From a checkpoint of a small transformer trained on Wikipedia.
Size: 13 layers, width 256, 4 heads of 64 (1 for keys and values), MLP 1024 GELU, vocabulary 977, 9.21M parameters.
MLP neurons of a small language model. Each row is named by its layer, matrix (up: input weights) and neuron, and shows model dimensions 128-255. Each number is 128 + 32 x the weight over its row's rms, rounded and kept within 0 to 255. Numbers have three digits each.
A block is one neuron, or neurons of one layer that tend to fire together. After each block is what it responds to, as a language model described it from the Wikipedia text at the highest values.

L4.up85:092125124163147147126139173126075185116134156107149089178100045159165132117152147146152128135126082139173125102105128059132145124184091088159147123179106111116072147145146095103114109101141126104156143134133115109162170045109125138127153069097109153102152109120065062168103174153121073144104112165148144139097138056127139132155186191154138129067111108097126089153164118085212055151122
L4.up239:105129100074166126091149136108099121023103168121175124145152138069171127101107071124154168160193130111106107149130143049097105146141111161079117164117186119102183090156134173119153120112130148149137092082114072127156139176104121140033153115100106153101147139157097131162115154088145156107139114045131135071136181120146175098200162111144173099122181090194163127112166186106109152124139
L4.up599:073160125085088149081127156104116132055187119159143117160189142096116085111098154107123186183135141125080165141102153141101088161150091182114119092128107111126084099098157138121153151090124109158103139123131119170181125141081135129161135124118132115116116136110156110145163195130101118149097130159104130126161145116158153171158098119191129160102092047182146129161130123000184105151134
L4.up620:106145130106118139056136170118118168143123139183139056111195115142120135111112144126136148145167085137177156135114132131119142115180077160091132133147146158144173091093094136108104136112090182135175142083136127114145120128101204131164131122127153082137134090099101102153106203093149093065104123163115074102138139117133162191142161178140105131121161078098103114153160191079146044183107
L4.up682:124173110108132176123096099131134146131140155125102045117136139198153140123133110187157198146125112138106097145139174073097131098145031122115102128105138097143165183131100151147154090155128085115153148091134123107111095061100122109169137111086142165137146078140077086113138136095091122157083109162147146106177169162135143164171091142127088107159103087157169149129104120085115143165131
L4.up705:101139148107116152144124189065005171093151176120129149155157134106066066135121100118174159115132176138065123165062152098083123162114111161135132036093173107098092103139140145176133122149069109139155130079155089162108144167114154124124108115145088091177099121166130089117174117099125149133068154187113098121146156169094097157144160165174127170119091090105105189126176137106155131130166
L4.up832:101159172184113116121116156101144161084148159156103127161182085096083139141078070108140167167114108140096148164113124167180073170183135158085068181180129092158107118098122111108066161125164188166134105096110120093097170152042142152140186112166064139107156159136089126149142146098123116108064162112151144123154179099135115118140149146158133097072118082116078168100079152094122134065142
L4.up852:152135141075145197096128162146119108058106139167102092154121138067090148149091080102140145189186135174114108149110072069098130099120129115118057150093143111137081156146119120173144086136129118104155111094135177115099110132137148097142125088118147128139098123129146071089083177110051161082085163129115143138110163123126169131157142123152170141127097091152158111140124152089095099114133
Word-internal "ist" piece. The "ist" piece inside longer words, as in linguistics, communist, finalists, assistant, plus other mid-word endings like b-oth, bet-ween, Mod-ern.

L7.up96:120111123084140137108114111070114160172117106112104081128155159151113106140101100145156096099152133143115108108155104103094174153143179174182113140161141174114137164136127147128130134110112140137108142181155078128155103103134105161151124198155111145176085165073110134137105135100124103130091107107129100118122081152119114164203138083143130118154129137203157152124186158119117135124131
L7.up242:174135156127082165153096104121139135119178203128108102093099106125114115165118143119160159122110115132109137143166132148118124156143127136096081130129166070141109184138116171094124068150146143097148166071121153121120141100118156184150071088199104145122154184140094078109092144068104108100141142040121180131211148144137142208135139184188163140080185123126149183088111127139105191142084
L7.up403:120111092167089101109096103125059202146073140132056127087094060081083115128113131100112112149050160111142144130128146091162177231178052143140118121171134115178081098108125123117097193050111183172083103094156079121144122112079130143092123122148147138155142160164188080117137169138083104172147091105143082091095138138136139114105107102136093168129154113116073158113126141170156101156102
L7.up448:160136087112130097092116085101177070089096115094036134124140176131105093128107085098188106147187137127116166151142157119079166158075087173123111129131146109158161123080128136074091124076112198126126131111181146101105129143159107130135113110163095142113123155158125123149087105158095148139183116090097095131109133116099171180132180101248117156088118144110132125109175149155174117124130
L7.up517:145174142112093100120118129141100134163191195164112078125092155110126138147148156127127127128162143141169131109177137156146125152134114176103081146090172146122124182071131145100163082121141123189068087116098078152122129087134153115050126147102113090082110148173154113149117125070122135117121104074169138117102136109079124104144111138204109101101161123130150170132161114124121118116136
L7.up661:200182112093120165128112166089123132126126133110118080087148119086163152149135157189251149161128117171159138160125111121062141132140086118119074100105188099102097153050120142096166153170136180093110132095148102134126171083111137170117130148117096154146111142144122104167128129109143135140091156047138165146195150130103136227152143084199203129135123112142114137115102127185087099086091
L7.up662:114146083162079147116048123129082155129104078106123105057110142134095089196126067116123148124129077121047128169108086159105141130168124122158117093181214180143082185110069117117198136143155131139133109133154117156167125125075030142153108130198088150112192144123112137140089136116131147087142113097129110141139148169113134189209137114193127158137096098145134127171145153166117113171110
L7.up976:086153069158119122111129135116115105125080148192152113094098173107137143166087113147142072143153119155096113139148127154123115131167113109185059064197206035090168095091077127100173104122135146100157171187111108121120125089109091144056179140109140135110198084109174137135158134126090203190082140150163157159109120112089156128182134150154082120109146113139188135147135109153108091139145
Comma after digits. Commas directly after a number, mostly thousands separators (35,531; 1,600 ft) plus dates and year lists (April 7, 2014; 1997, 1998), occasionally list "and".

L7.up212:137127128105111120124131157089065106117069123106100130120097142110099186114153092075160133170156120151158096142150196131169124169170116137169131079111177161147065145146113089133129153144163125107138108137128175131161138151119119150105117146086163047158104111127174114105114122091088156150121117129166059125136142125086153142100194134152146147132122124142144161101063091160032154106108
L7.up288:112127150127130173084125071077123186137118148108111171148170138100114128122140116182123063160134111086130215139076117157161163095110123150090087128232142144167086143070137138085107075137105100139141190094086138116113151147137170172090082147112168148117123126122104074146114146138099100156089074138107092130129169147118118125134109156160111122126099114088173103073080119120127075124150
L7.up298:180083165110120156067122137137080147116115115195122130172132112200114116139165118167097071151120113090134140156117083112150191143086072117161115140143172145118176107080101171162106157152087087178169172105118120087110178112108112171128091149065071101137137117092119103092140159120104119150186069120126105063205148154094158109122127107169158090121122144122140101120147128112134166091185
L7.up356:090163127128085155114090142062138124116086093141129174117158140114106122091124132144169171144116124100102215145082129086106096138155113156136119091129151147129065143157083143119128101152096115163199119141129180114125101114127149170178113119131120130123134130119082026134171150114150137147136146134121093098148118169081134225125184058172114139035114125100151157134129138101104060165181
L7.up410:223133096172063105131151116142121101159101173146127148125095103151092147156109056146111147154104088144178157184116114141154176114123134166184125107120171106185163101147058209126162152108109130150147123119102156093134151086098122131141080145146110117130185102131099152157215132066061130155112093097168095097160144093075092105170156063176113084121137124060128144066119197122110151073160
L7.up488:198118134129090065106091118053124140135058090133161096133171123116060137105171116172157127107200105156152125138043138137128177123159133168170102133162150127186065123079100187089121127149107134130107131089120122087119118131164166184146152133109139160085144099164122097119119147152080162123160103040140062095154121080112155134146152120152148121133154125099130110119118173191089154136127
L7.up701:115159113151120161083102110106130146108107110093171140130092169087139090147107099106149131151166145113122126141125141067089122089161106105114121101160157099166112127140110121111164102155078178142107125153117058113202172119090094132077103143184153199082155140129142146198114148067129165109107113045176084168104136128046083127104098066204149195092128134129158127150199148149143145100191
L7.up764:125199137125123130121109117105141139113098158169130088125127128115166140118153109129164106119197119133140110135123119130137149142186144132137143091158142119161093124130076117102166100127107156121203179168150096086182110150136133147075101139104066138109152221099087110100093174140053166144094080120152146112094109186124152125160129134174103123142146204071178154113105176134090125174130
Word-final suffix pieces. Final suffix pieces ending a word split into subword tokens, mostly agent or plural endings like -ors, -ers, -s, and adverb -ly (sailors, neighbor, officially).

L7.up45:149148105184135127126113100073137175137154119070145136078119151130163119086128032116200147187122113124138108148096123125115097112156091154150110107143147102135080115098130122129110118120096116197097103114146076120142064179096124118092142135096143181127097118155080093143167142072129100153103073132078077123195140104200107155125116182124135179141055171132080192103137124057132125126188
L7.up170:151119128153100091128143099123127156097124188170141131073179137126129169109141093168155089150124106180112107137094076138162153106143098144117147163125073083176096157088161101095105151151172152161116174112139166105161163107138164133095132078124077126045172146150093147123150135150119101105150175156159116168160149083176167146092128148134103105084112205162119135109136155101146125098175
L7.up347:093147075187151145100085146127055115155124129119140121113147143117153102089096108145176157169121076162096167166107117137114181131201094106133104117154112142216157109132078128115184119093127069176156152134143070096139127092099148092109083097108173147152118154067102123156141195107112183112090101152193074166150148164135150144152130147173142155131123070128122123174134139090099093142184
L7.up751:181146102135146106131181145078124162126168130095128079144150120081158103120163101162112178124163127160108162162112134142181124155110101148121123097211113131146152172051118068041146132094143133191169127112119104163141125144077135167126130113155168119093134156146052081102123195102160107139131103124154081092169157193066139112167182105106164138113166131148130116152117114113161125090180
L7.up806:113183106097101103123077122148174152174075150117119083034151128131163120106118151163075107161069090067165112103132110098028114134118140173122121164139134113149096131059100118115170097163137144147098121067118122131093203070141131122132096069137125107128138161161106108195140073159153178133127100149147139156091175110113167181173149157114188121130140136144071144117085164149100131102144
L7.up913:125132137123119078107112131101087151124170121119156101138143184072088110106149139120088118113138135137104127158126180138155141121138116107146120138121168105133098133133091147055168128110149140118144225137122127113139187110074137151172082044103107124099136235176129118133160133131117118172159154059150153132145100130064141135113090124084098098139124178108136109096088135097178149074150
L7.up941:171113081177118067093098161152095168084084087121095102084151080122104092185077108136130096124119112177116136114089184128121149152179140113083158112168101118142083119098130108164145173097147125126110213128149111122168215087166170144167053099074114134096110175158121144156191123140108098138092131121174137126193103188157178106097164152160085156113098153148157182104092120078104115169140
L7.up953:086114094214112164077087176104088205101166196158133143083157159139131168118187121083177089111102103119108163154175151094123142138060160119107183097118141126089067135128152164095165152089149127112109130110128117105144096145107167090069096163099134111174117147185102143176158138137039159077132130108156157130115104127091154148110112096144078121106071112088067131101103158182123118060148
Word completions and "of". Fires on "of" after quantity or list words (list of, number of, one of, No. of) and on mid-word pieces finishing common words (sever-al, neigh-b-or, tec-hn-ical).

L3.up758:150124128142115163081112156137113133086074156100129090122143068069141152148159091134224107160114131120170119139162130120134142157159123175118082158119142134118135052091175143060115154125153140150121130120109135075186176171134133161117094147108173062112154087084120125137131130158147096140120109135141109149141132093051086143118180127152101163138151134132117123153158138105076122127180
Plural noun suffixes. Word-final suffix pieces that close a plural noun split into several tokens, such as coworkers, engines, structures, professors; occasionally "they".

L7.up124:167127129047050145135120074150129151110126093114083140122207132144128091111149104159188144115149096134136176108159140105108163135107126136095088157141182135075105108138057150108170117131162113124113108178137152134073123129054136133051145138180128179148112099150158130142129146128077094177122109147155104067139200119146143127130156147094128112100131034113142152116145128145078150168099
L7.up171:106122089095071127134116100167101147088098155139132084086203096102126124138154192060213184118085121155161142191120179092109127121122150104103124139189132086079113078081118179107126149142157098079107106133114141161110152137111127095050127110151077203132107138108143083146129175156113114086141147121054152066130088155114131163161111136105124184084081080157176095077160105081158103183119
L7.up190:150174140114089149112159202089154103113117094146172130128151128097100096114131127155184111146159125136130131139157134072090145172140117094092098148145138151206137076138131172124073131127128131131123136081103155075121146108172178148159080086128128136130079137094139133137155192151132126127135109108149101106115134153096172178090161101174100097085093057112127166075155114065102140159165
L7.up229:162098128123123209055119176121085134142147133139096144093135082133129077112128121113161164124130103134089181126138203110094127112130108140099109115125164124174112118101117135146162112137132115189189080130100153126144150073165084115125127090189077156115143180112083131157130119128142077158150164084108085137239143134102105135146184193127142150098141105131094132113136124134189115143120
L7.up315:108140103089097176156142175096141142140161181133080127154130154099141102125168108080169127087172103187133125190123128120133131138157149127083149090093115111114123174041098183166134088154171111123161135076138195077099090137126133157134178124116113125124142129110093114153118138086168141108105158147103135125127096118146135147190114192130117126116139123157123108111146137085122088144145
L7.up476:127106079161164114118155139141126063108131126154060114162151108133153098134151174127173149139172057159137111143111183118086139109097108152100088188091196067126094136136057169161150118116096105110144129067124150130121152114169112102095114155118150170148084062076145116105119141134089117071150120131057148104127119145127144126139117175164157158121104164178119087088184139107105151164157
L7.up584:099118075084096154129125155150109138147159211133111052135193123077154123172136141107162126245155125194121170171108119119068193166111120139135099123142103079127094117129135170082144117134093173125087117130086101137092176104065103105167126134108136153167122100090133113088124135124106108142131112144110069107138093169053091196131104098134115108151164126141092166127124137145182041182193
L7.up785:154159054098155150158105128144127070100132109102097106103196123152101174117141136127153076110182104129135200131142148118106099157079162153092079159130146149131106149126118189150084076116086152133146122114159135154087100143150146098110057151180146181136143083194119123187120139138125132115143205138075129110156153157150126126169130127112136160120038141144073128106121152095121110093154
Mid-word subword fragments. Short middle pieces of words split into several tokens, strongest on the ul in population and populated, also ur in insurance, ir in Pirates.

L4.up128:182161120223152156171142124109101138097153142100140145053120111113144121220160107141116144127157168165082163123139171169128132106137088123119113141184146071130091113126154099148138132151130109183118086071133148143149138093095088150129090125116124128103143100110121139152130098096111107145134121098079094174150198040153130148123108152134080095128091157100120167128146125159168117134101
L4.up158:116151093101100214083132166089140101111118167195140115103182034068118149181125142138137102184113124090100123107147118157118157119198107151117122095166125068061153114116123098118121080089139080146125081094166079171149203069084114180109192138083091113143186118156131142176148143142132164151113140094049138161157163140128142157092184102116086154084145049112125119117077114125106143131120
L4.up327:186152109077086122149047145141111121093100171059092160101177150125116129131145128129178125168144057106111134146108115142191129152163147146133139127218115123202177124113120179116147076117146181170134089153136170138139125157101140130110139119163142154124143132161095122116150123090141112144115137073159112089113179119157145150096168094086108163104086129121117181129056153150060122092196
L4.up372:146169058101118112148112137145113117103084171134142112076154098126100095140154162145139144164055179061132182108180166100146117066180101168144169113199116165113135073156131146072159105085113131165114088115136103102165132161133142144113138158149119131153120128137105138192124110101068089134130090078128110144145163136192156148131153105120106161148134130159121129144122134130099137137161
L4.up632:162154123179116131145090158111085174150149150095141127056197102134075128098134121135128145139083151132109095120143127135130136165183135162147132128168154127161068139167077120046157126149139167134130076128126140094182087074088106162139099100093152153176136099133185167173153147149098104113182120093133118125129156127131166142074131052097118118166137098095102149121173182152154153104108
L4.up670:182155088167130101068073173129136141137112213128092175118106100101146148145157107133157126128157092127096137130057126113151149119146095109152136127124097111137169131096100115110148141135141124191132084138148147177157165131202089186104181047108091119140144097085118087157141113106115103134113136075130155147138182131057122148135159054153099159145137089103112223140068106149074093097155
L4.up780:137124096082095147098120144146093093136167141129147054077139061086099152161161112101189089140129152098045114131147138112137155118125104158160104107119158123117161138127095125064150097118098096145126099091086137121206148125077147211122099159184118103169120113150111123166147191147107135100154148109123132134134172202162129149143179095169175100138120126106117112104116156078100132077170
L4.up946:128174098086120125125111062145139111082089175091143142139145138120138114142139117127133237137092181176108130127129128142150107109183120154114122202199122118094107143141101163088168167162084121177090089115125100124158182115133127145128135174152122095128135083074146153125180119146127134169124125045115181160142173110152134090132198072134127161167167100133123151188072112132150128118154
Split-word continuation pieces. Second piece of a word split after a lone first letter, mostly "ue" in "due to", also "uring" in "During", "al" in "Walker".

L3.up492:134177027138126120114121129127128164140089176151096093142136155113119115179184167127105133134182128090132169137108153102054145107175102150084105129113090094138106101020137122104124140099114096119145152117177050118121162132120137081120097129137088146128127154125093115151160107055104171128074111144138182103115101176102145101147111107172099145112157085089135168142116109083106145125113
Mid-word pieces, section headings. Second word-pieces inside split words, strongest in Wikipedia section headings (Person-al life, Reg-ular season, Track l-isting), also B-ish-op, Engl-ish, Par-is.

L4.up103:098164152107149130110115130146131138119091100130148113081155049128135098160123122070193141161133133182192122141083119124112165166118121103065111115147113126154140165135138130139130153134164093152128140097126138078135166121100146139094086156183134117087122136137149155125121181103121201158054127096172118111138172111113125117207158071126135073092138162139108181081166175035079138177156
L4.up138:151151115150122146165055146144144135125106144076090142103138076125134134136198093139128135152089120135104128106170120162123168185181132137153121119133133108179122118146129084127108101131128142142123121143113143111198156143140143122119133090141099148151180084079095186197087121081111124085165131141109107039147189142097163131180211119112106145127055078122189151099111142081080158144205
L4.up151:153122154162046134118084149099087168074147110144088105132116124148140086128141088116121169142156116159089090153118106160076132166190136106116063154184134116110058096102080132117147157137158160180187110144139131149082139091090114145112165142136117169102115105100141113206091145097092150099123168053178114156128117152042126133101137150205099130085151068123154089096117125103125081150136
L4.up226:154153182111057150054118099093116122154070179130107084152137114095142155088091142182128222184172131094151123142159136116149083128103127197067111105141104135106131103154094142105133138124119170104134114118132182017121091110115102175138124106133082147129189036083156086092133189171077129143108116125166147125142131081181118157160132192143121125130133095162186091139150121092059127135127
L4.up315:142131146166112170156110180128085208106125141153123111134108061106114176144090093115138125161073146174137074137145128137068130134143069087124061114165178151143133189106142151118120121134140136148167176104136155061158101113114094171179100128137149108107142149082115094119124204130108105156078110105147160147123102143175207181129214162152093130105078127110148154075161124072124056215129
L4.up594:076119142142114125113099198093124122049113111093040121121129122112142143182168079147132099198148097121077079119066143114104094168158110123148113077161193146110157132052115178149122203152152126114130046149115098083165117108123100151134052137096117091125176112052133116163155103093141162169141108068114105095144083122075199141123148101198131106131110113115187114118136136116129087126110
L4.up778:128113133134090111091074153099089201088112188147115139143102204153157090125076089114125115112150091184125073182076098124075108138082093104090108100111079121121143144151149157144129122102081132200182135131116115053116220102167080120115100090107107157173103148107166086154078152157108110177109092131150108110138160114143179177113100154167111162168169116125143144125193103103128075120102
L4.up945:131146141121078150069125153048129175125136100115121114108083131077140141122124093075168110140153136131064156132155124101047139173162116140115056037141068116142154089144088138146157145141129128156128079133166149095152185111131087152109004077103098131095141155132116158160220147130124116124127157115120123066166142128125108135098207106174113131135102114057146192094161114072077137171159
Copula after the subject. Finite forms of be (is, are, was, were) right after a subject noun phrase, even when the token is a word piece (are·as, is·sue); also become and plural endings.

L3.up55:117212144146111141089088116102100173127155111133113121102171167174149187115123129130103126147128167149109149180094135139122142084148144124162139150204130103131124129118148160118151189138127122107149157111111078091074164144045091117120047089114152161088163174167131087124103188107113242104084120126127159137123161158148161189125128155124076130126153103151140096119088162101153118097148
Preposition after membership nouns. Mostly "of" right after a role or part noun such as member, mayor, editor or episode (member of the); also "for" and "in" after verbs, and some mid-word fragments (an-n-ounced, O-n).

L3.up165:115123182132132141124097134126109102112123127125127093149160129086178189097173108149168098134176135095109112048134132021143086108111111103105098200101114161104135165147115216131134131130142165127123142095150176078096129127138132085120046140162142162073083128107151081197150166127132123149149167058130135115101136138174158137138153140130117126123124122133110124117134128105105106086108
Mid-word subword fragments. Short interior word pieces such as ul, od, ad, eral, ific that sit mid-word before the ending, as in spec-ul-ation, pop-ul-ation, t-od-ay, min-eral-s.

L4.up39:157140147062101166126102114077093089126098166157185122085152138094106188074159075162160123131104084115176100188113099101119110094100110127056093122145155119182148142145060154071113106104150093109092075092121181143114178100139161117131117141140144172114130123137109065136137120101172122133088175067110114139165123124127150153112102197135117110138108138103111170115159157074135111115184
L4.up309:108099109133100109088103130044100113125143166132130123141084120146080184124076088106125130145182111126142086147142180087079096106136032155150192122123130114097122117138136115120146186108106130129119082146161127155151108124107161079165147122124120123149145166144133122144131197109126132205129117107156109108142177147184128168102163107112118173109108144147123177127210112094146092155160
L4.up421:072141071143111106092100106136069130112161089124146137066130105061123170094071104114156153098119125086143115164088123122106125115097136091097124158146142110175079121062118157153100163133127130156138075124102184186189123130092166153150096079129116163176160137114172134116121124096180076195119096110148135125192152197131110145116169090104121115138126097153114150138163140115207150137123
L4.up451:112100094125097158124081084073089169134119154128150085059175124119151113088116124114225128117110121141119146152098171165092106104133103128138131147184168087128165179063160140093137112082123112168098126050149143114116160074125136198083093158148130169119167128141134145124152147109130101125086139146137192123192150097184103170073151165142142176061097153114149213118166148133086125141084
L4.up543:103157158134003136114112191128086153135160148182130075107190133131145108132144103101191140164134092107125100165105127085128093126137111078115101066120123116065156105164127139148169156088143174141151102121088110100135149065122134135111154126158150107158127152142110109167203185102124125196068100095178157044188141131179150132111122092138117182118119158111134161098124112164135120133103
L4.up612:133129111176125137085145148076124146113131159070093082108106127119092117112127110100158098154126136157122136116046123136099196145127116221144137091161152168102196075106068104123149211131112136119147074089159161103153146084094090218101102154114144102107107173130105070132144163105109125133120085138086117128163178109182142137124207089103070166134089068050127168081128152163155139142110
L4.up680:163108075104058075133155145092069115130097087088121098054129165113092092147112157112151124110108144103137073152066183125107151134164127123108116117125085102077075153140134197115129156053132130148067112060140122124161135126102137083144135133150139135129104091139104162141128172013101121120085137110142149084173144095141139139086124091185156137155121168122064166119132177105165124138119
L4.up910:159121102105075108125139132135063163155137162127108122149133097096083135131151110110184125194112116108113064141134198127088133138160122076169049155107141093111108104117086159088114132105141199160138116112120155121171079075045170117175164139145134060132092168119124119130154149064127104162109127089112097152177089158171142145092067130152141107109093185108093152126138144175159142138137
Mid- word fragment. Word piece right after an initial m, mostly "id" in mid, midnight, middle, midway; also Mc, Med, and some mid-sentence commas.

L7.up63:103130135098112102140121104130081130148112116162101142113129139182098104143120079103132141123097146109155139156049199060147187095162104112139098111123165150123080139105110167143109159094101056110115089107192110142111150155105115169123108116105081120084120096163127105165189188101061118148095124104083065083123173204093152099127149170139099145105082141143114197078175186129099109150150
L7.up115:176119103136099191132095118145155160151064127135129158095090093178153172173164080130146107073121171204141099145125141095129099121169102149104074101112127121159076161102115163105155174116077145167114128180111121114132203157124135147094140171127090188203149070097137125115146142128147131191075092111155159122104157104122093161159162134123112157134080090082136112075189139114142083122147
L7.up333:081085155114098164115074078117116142121137126157102131108120080184117167168164071137142143097108060128128199147080142082109105129175094156104140086135090073148071126127076213101067134164127130152152108122154162152104136148134167129112132081143112142112147056098071135121113127102140159148095124142101107164119145117131126202108116126121100089134099167176169168125124143134140120169155
L7.up725:097094138131108198139100117132140131110085148094123156125127113132136152115134112082110123118163169121137134117140181097114132169108103107067094148109132186155145212126113175084109145119126158153135177147076130121109109120162101079127129154096130169132117160091198112136138148113121126188166091162139121128125094154122152146123147156171090144162107092124103149098160162103125077109123
L7.up741:113140147094135142145050096039105138083109177178126146153179143136139147174149098163171092136086153133149091103128103150125088132104128177082128075121148150162134152158078173108191116137092119171172085142096076110142153128111157139137126175125144212095156099100099093128189109149144196115044129131163098090200167112162119142135131092124086105151115046123130153150134165112058148139173
L7.up811:114141099112121166106094135111092170109084156151097120101144119111137114165105111162130136107142136126168148129086126127112094083170130153105125093092139041125133091109166137082133088100054121112131079135094122134171137121137159148158156147145096138197155099100133091119172154136115083180064115127122175147090174106201142109191147109129146148092153059105121136091170136114125128150170
L7.up814:144115133113104152136132110089088144146129201143134168094176117144127139139123125159125138121106127179124136143108175112118106079101162143149106112158150093126106151055171122132115156114103106188155082098104175114162180106082133147122161183112140166122147118134090103110122137140138146150111053154128134125191138153125190197130140133137098107132069052088052089115146170095154062096106
L7.up931:160132105187116182092109123161105143109115119144113165128147149115138174172162079154157072118109156084135106104110110125181108147153099120107067177081159115194082121067176155116216087107089139159138084132139105134123130060143180140083126151090078153163132074107161099164134140103072132121059123135187087094111160146131160170109111108140140125172125098100129089136158144077120123150158
Word-final completion suffix. Final piece completing a multi-token proper word, mostly nationality adjectives, e.g. Japanes-e, Russ-ian, Brit-ish, plus name endings and possessive 's.

L4.up41:095160103100113202101142142078084136088096107129134115137137104088115103145093111080138123110174071132108094165143164116128113172076156145133085113114127098163075128078111155115125103157109116120132143183190161093134139110118155105147111150140103166078118156119173142124218169146059130151067102128116158140097149141152134113186119111117066147130121120094130101069129121105105132122101
L4.up98:099128174070062131124134127118093109159117131091137202110187104107138101105091133122189120123067122153068127109147129115152086170112144110114080113135106119122107144095163156133106127144160136105125160063123181090088171137133152109162100086177101184091128121140153133124194194104130067166088147142099151124188155135138125148116164089134171153088122149181127127125115128132111141175135
L4.up529:123149059126124074164129135093157147124127153105077132158181146108091111185095077142191087114127139129108155067160115116085100136184098088135132137121125098086112071094099152149158102152082085149135062094100097189165130151139037173095148137110058102125130155105164097184087119110147226152075146103085108076144123153081111143157137131173101181119111110127080117108175115096121132132146
L4.up783:136078073111117160093126127053106147107102132148153143141255119167181151170154087118184134160087097121135127102119119138105114169136166115104081134148153077143110088122119143141113077073116162127147141136138164109138140120097129071137105102124129168158119106167108087172133177084130129179102124162091125136192110141126144202136149091200117193054085120145129154089144101111136148196146
L4.up786:152145121096043128104153108087167153129177163106175137114148186150169091118161125130136139119088119167101129168083126158137101163112119164129134167163140133129126131140156212144134118092160069131108153102170169120095115151026120099158135078145120187130146129099139118134069147138095172081046099125126168121155141179099120154107157122132100116070091142096114177108116100114153078154136
L4.up950:104230076140131126139149131067113164175117155149149144162155156116076132128118128105123141141103164121133133133087141121095130117122138151136116123144123085176146105134093148151130109121139088126143146127184146149144163068046148109199109094145060123116143119093122061149110178153110107154088073120132145109141151098174130171122173130185116144103117073143129142123182137061161091116114
L4.up992:111199159134120133145114140179064130133147149140135077152081119150136149101132140077177121106151121196142118148107119093075156087080089122075151143098164053142111154156139161164144122093092150142179129096143115103123096142154141114154046107102113149098114106066165116140108168111111167163116135087057152113144143174084159192160154166081041090152125161187187125119086141105151072134123
L4.up1001:110119117097084148131129110124094154169096144123141126131165088056109178151113165105109127141077169131122137143119147170125069050093097111111111107142110166133077131096111155181121128159108096168107059144192142090139175133090126109149129093159109145207103117171102101133130161120124093123135116135103154123148188151074112191119192053162122087138116115125063194128173141128167144152151
Mid-word fragments, mainly -ful. Middle or final pieces of common words split oddly, strongest for "ul" after f in successful, powerful; also off-ic-ial, h-ist-ory, am-ong.

L3.up428:121170079177076169158128146079060154198141155176152140131127165130069144126119075120147141139095197139106151190067165114141139129146103127084141117139163094150167157136173205106130139114131158079184125149159055141117179151126116144072077134120093138101197130088136102125088140126128104171081148104110147146138178110074187159162166178177114143086044165132064097057117121137135107108134
Comma after numbers. Commas right after a number, mostly in dates between day and year (March 11, 1994), plus scores and lists; sometimes word-final pieces (limestone).